Weights of a small GPT-style language model, trained from scratch on English Wikipedia.
Training: a variant of Muon for these matrices, 691M tokens, 5066 steps.
MLP neurons of a small language model. Each row is named by its layer, matrix (up: input weights; down: output weights) and neuron, and shows model dimensions 128-255. Each number is 500 + 25 x the weight over its row's rms, rounded and kept within 0 to 999. Numbers have three digits each.
After each neuron's rows, "fires before" lists the tokens most often just after its 100 highest values on Wikipedia text that the model never trained on. A number after a token or word is its count.

L14.up468:509507515511492511502477488522499537496499504500497540490476508563494498464468461463469473506476468500525496493503470520482500465485510523490468484553508543484477525478510503471518501504516446493526483502511535558522486547466479505524510503498522520512509533504486474502529505481546495498524507480537497504483476453445505526517473527520485511503510473521512469521502533535480472466492
L14.down468:457525506476515483503492522450496515444493501493464506499531521484483536471524534485454525497480512489496476518473533505501466524501494485514464446532472536480550488513479528482485490517547519502464478526496493477480547503502492576516490472458478530505506491486493497479464536519507505528499504518545507526541507462515451488446431511474470540513503495508482489527549459474519509489483
fires before: "\n" 42, "\n\n" 15, ", " 5, "==" 4, ". " 4

L7.up1181:473435508477491508478473551525497499486513496502461518515491509486497468517493507538534524508473492535501534474521501467478468446478503477503447476539492504550439463464513520477474463500500514475434528536487486495512488528499502457459506483526485494522513514477479513516520520502522523469508530535497483477521493522494517470526520474480445493513498541501457483531493556441526505503485
L7.down1181:545491473525519480489514436471525484474509494512496495471514498499501533472486513494501463515497503498524499500482488480506513558486472540510530530512466489471542488507490478518499503480485508525548501498504497514488553482479462550532482512466496512525496502500515487503504467530502481534489500487510485533489519490533510525479503527528545522464516492483518476449495439543490501498503
fires before: "\n\n" 74, "g" 5

L10.up847:509507472496516452486505532498505521507529515515571489494538532483475516522470531480515542466506484519502481497469508514448490463516494517533522473453497445463490508506551507570495448487492525496501526492514478525515520490477482544506495478483476526508504510518456499514521501487467474498512469507466488476493495511509475490507493515486458478499496492479523478484464490533479493509480
L10.down847:529490445495519486469496477476533567503542515512514496489494506521522461513483479535506490507496496451477484501481523527473540492521508504476467506468516482469519507488506479467489480544517474492518512474489474477535497502512508463467509495508528509514496468530496492533476520496545505521511476489472497465520487499456475490480500484491492478472473500554503489550502448501484472481551
fires before: "the " 49, "his " 4

L10.up1213:544507469479477478473534481491454525529453513452475493542503504479523519487508503484496489491520469497505519469503524495543513474467485499479483512490508528481498563509484470507503486474501492491522495444489514509503501484470518461552506500526488518483567511501525531441493511471453490526495511489509513530553519511506504531513484480490525497537484500506524475447480553502523448479514
L10.down1213:557510524532476504488549503476522528445486488472531494512488520462513515477501488532511507502514527501511544497508493510521513492528506479510501502509524517502523493500524482513525499527496518493498537523509470503478520547435440493549495516490477508495493552531458492485480516507530530545501498469501494476497528510502479544488515491513489472498478492466491476527447550515486443540475
fires before: "| " 34, ": " 11, "\n" 9, "by" 7, "==" 5, "\"" 5

L14.up1235:478492514523478474461494490465440464500478493460507500513492524530537544499513446500508507518492518524489462490479489452483482467464519516523503484501505525548479483487473510513470535505484501519444560513554483519447523508492446524480505519515492518496506497508528498534470543489479531536501508495525484443508481477479501496490520531489504456520515560523525476511525481507494509516508
L14.down1235:499538487493512504477469459523468507482520520500495475495470540485560453526450480481489536480537507492453545514491477508454499463472518520496492514493528508495497489461508496494540523493513514518535518477495484507515511518487483490503515528467543540517481468488502500465481494515527539494509532492517472519482538523504515487506512440524480443489493505507514535509514528505500503531503
fires before: "| " 30, "of " 8, "in " 7, "a " 7

L10.up558:502519530527521506482506487532531521473534487486491468505539500476527537462505518500537496514488509472541490489531502519460521440514469545500491518507455511535545477483497470535495494455506513521533490475498524455488514495505452449502466490493451528476485533495531495536472512513449507473540487488521542477495511512494514494490513468483472478481510496499516535510484478501496527534497
L10.down558:519493482520494494511544499532484491542533494523532486550499501506476480448503524518477498477509494492497521510509476507529518523499538508464474476461492506494484486513518470509471502520502523540522548498469501512476489476502507522482504507542576570515536508448458532510515495521532494505486519483551495483508446496514467474497504455515514486491511505545478488536501441517473467518498
fires before: "\n" 46, "\n\n" 21, "the " 4

L7.up0:532519485522505524463476486463508509476480503535478518471534519443525505491479520533507521505501482495537481444471494478519524524483533489497471473466511561508512515505472521475536525466513474438518536558492480500494490506525527481516524497449508485492534492493536507504489532503499543532504518503490510517470523451492487513483472470524535505514484498517529494461488523528462496463479
L7.down0:485473489492484516483528520522532465468523516481493494447550466497477470508477485456455491478511502526535480491475526498499499501476557507501502504514466566551514495498516524501553461468527510470544512469509475465500476520484482521492522505473539520532486467525496492487517519481479525538509467539458525468514511493481506528509514488528485494479534518517520488501532496511513510497468
fires before: "==" 56

L8.up867:496496502446485471495479435543537511503486460500516417496509500478477504472528494500511480525470496501512544536513534500463460513548486487500523493530504487531493492468553485456576470511505442503485500497507508492509493477502472530520489503469537478471530489481537504481520496510533502506485474514469557496498514511504509460503495499496514496489507488516479505500540553487502506507527
L8.down867:498488531477475514502498472502501534472517500499515472464483508471512493458467443472511524512532521516512533525548472508461461475535523551490537465495488529484486508475551504525546500518520506544506484487482545508515503493518454513491499505467511522493491456500496490481527500521517496489499522508495548551507508530530496450490476478468523500455505508494486546506477522540482517505540
fires before: "of " 27, "and " 8, ": " 7, "to " 5, "in " 5, "was " 5

L7.up680:493491475496495494483498531507452461443497498439484521515492518486543479509509493500495492437495454495463484504519507491517498509489508467481513465514479517502522512519502487519565530505513487530481489486514451515515547473506508474484489521521485469529523487481473527474445512517508489573465446542508506472508524471503521499486509492490498466489477507529509506502488523498486517502528
L7.down680:450530466490492499532503553495476474517514486534501533501506448458507468519454509527537463492422487504490435486500484500518507500547523492471514529511453491529507509499514500508500479492549461454480475497492509514510529498529515461444524500446499518493488509447506498488490499528507524523506502520484504484531520481515533463515505486512490480479494511484495527531508491488493504518473
fires before: "| " 29, "." 15, "|" 13, "of " 8, ": " 5, "–" 5

L16.up270:509489501527470510466516510464500480489467485561481486508492512512548542482493462494535508503492486489529456476492518488516509456485490541501523500537522482542523519496482539483482511529489500502497506462508514494469507518483437523499531511474503507520485485470498496477487521470521515487494496481489512448521482492476489505481506476473501502549521487444475510489482520521492486478511
L16.down270:484493498492528477505508496460465515544535507483516495498433473478523484482517499501504504489496510481516509461546504511462488477505510511492504518463541495517469497496468471518511490474570480477486485511515555507464541522506516458466504480517519482525450487476489513495559480500502474518518485466495537485479518479464499509456483526515523514508489519484531513534508500541501444499444
fires before: "of " 48, "in " 7, "| " 6, ". " 5, "and " 5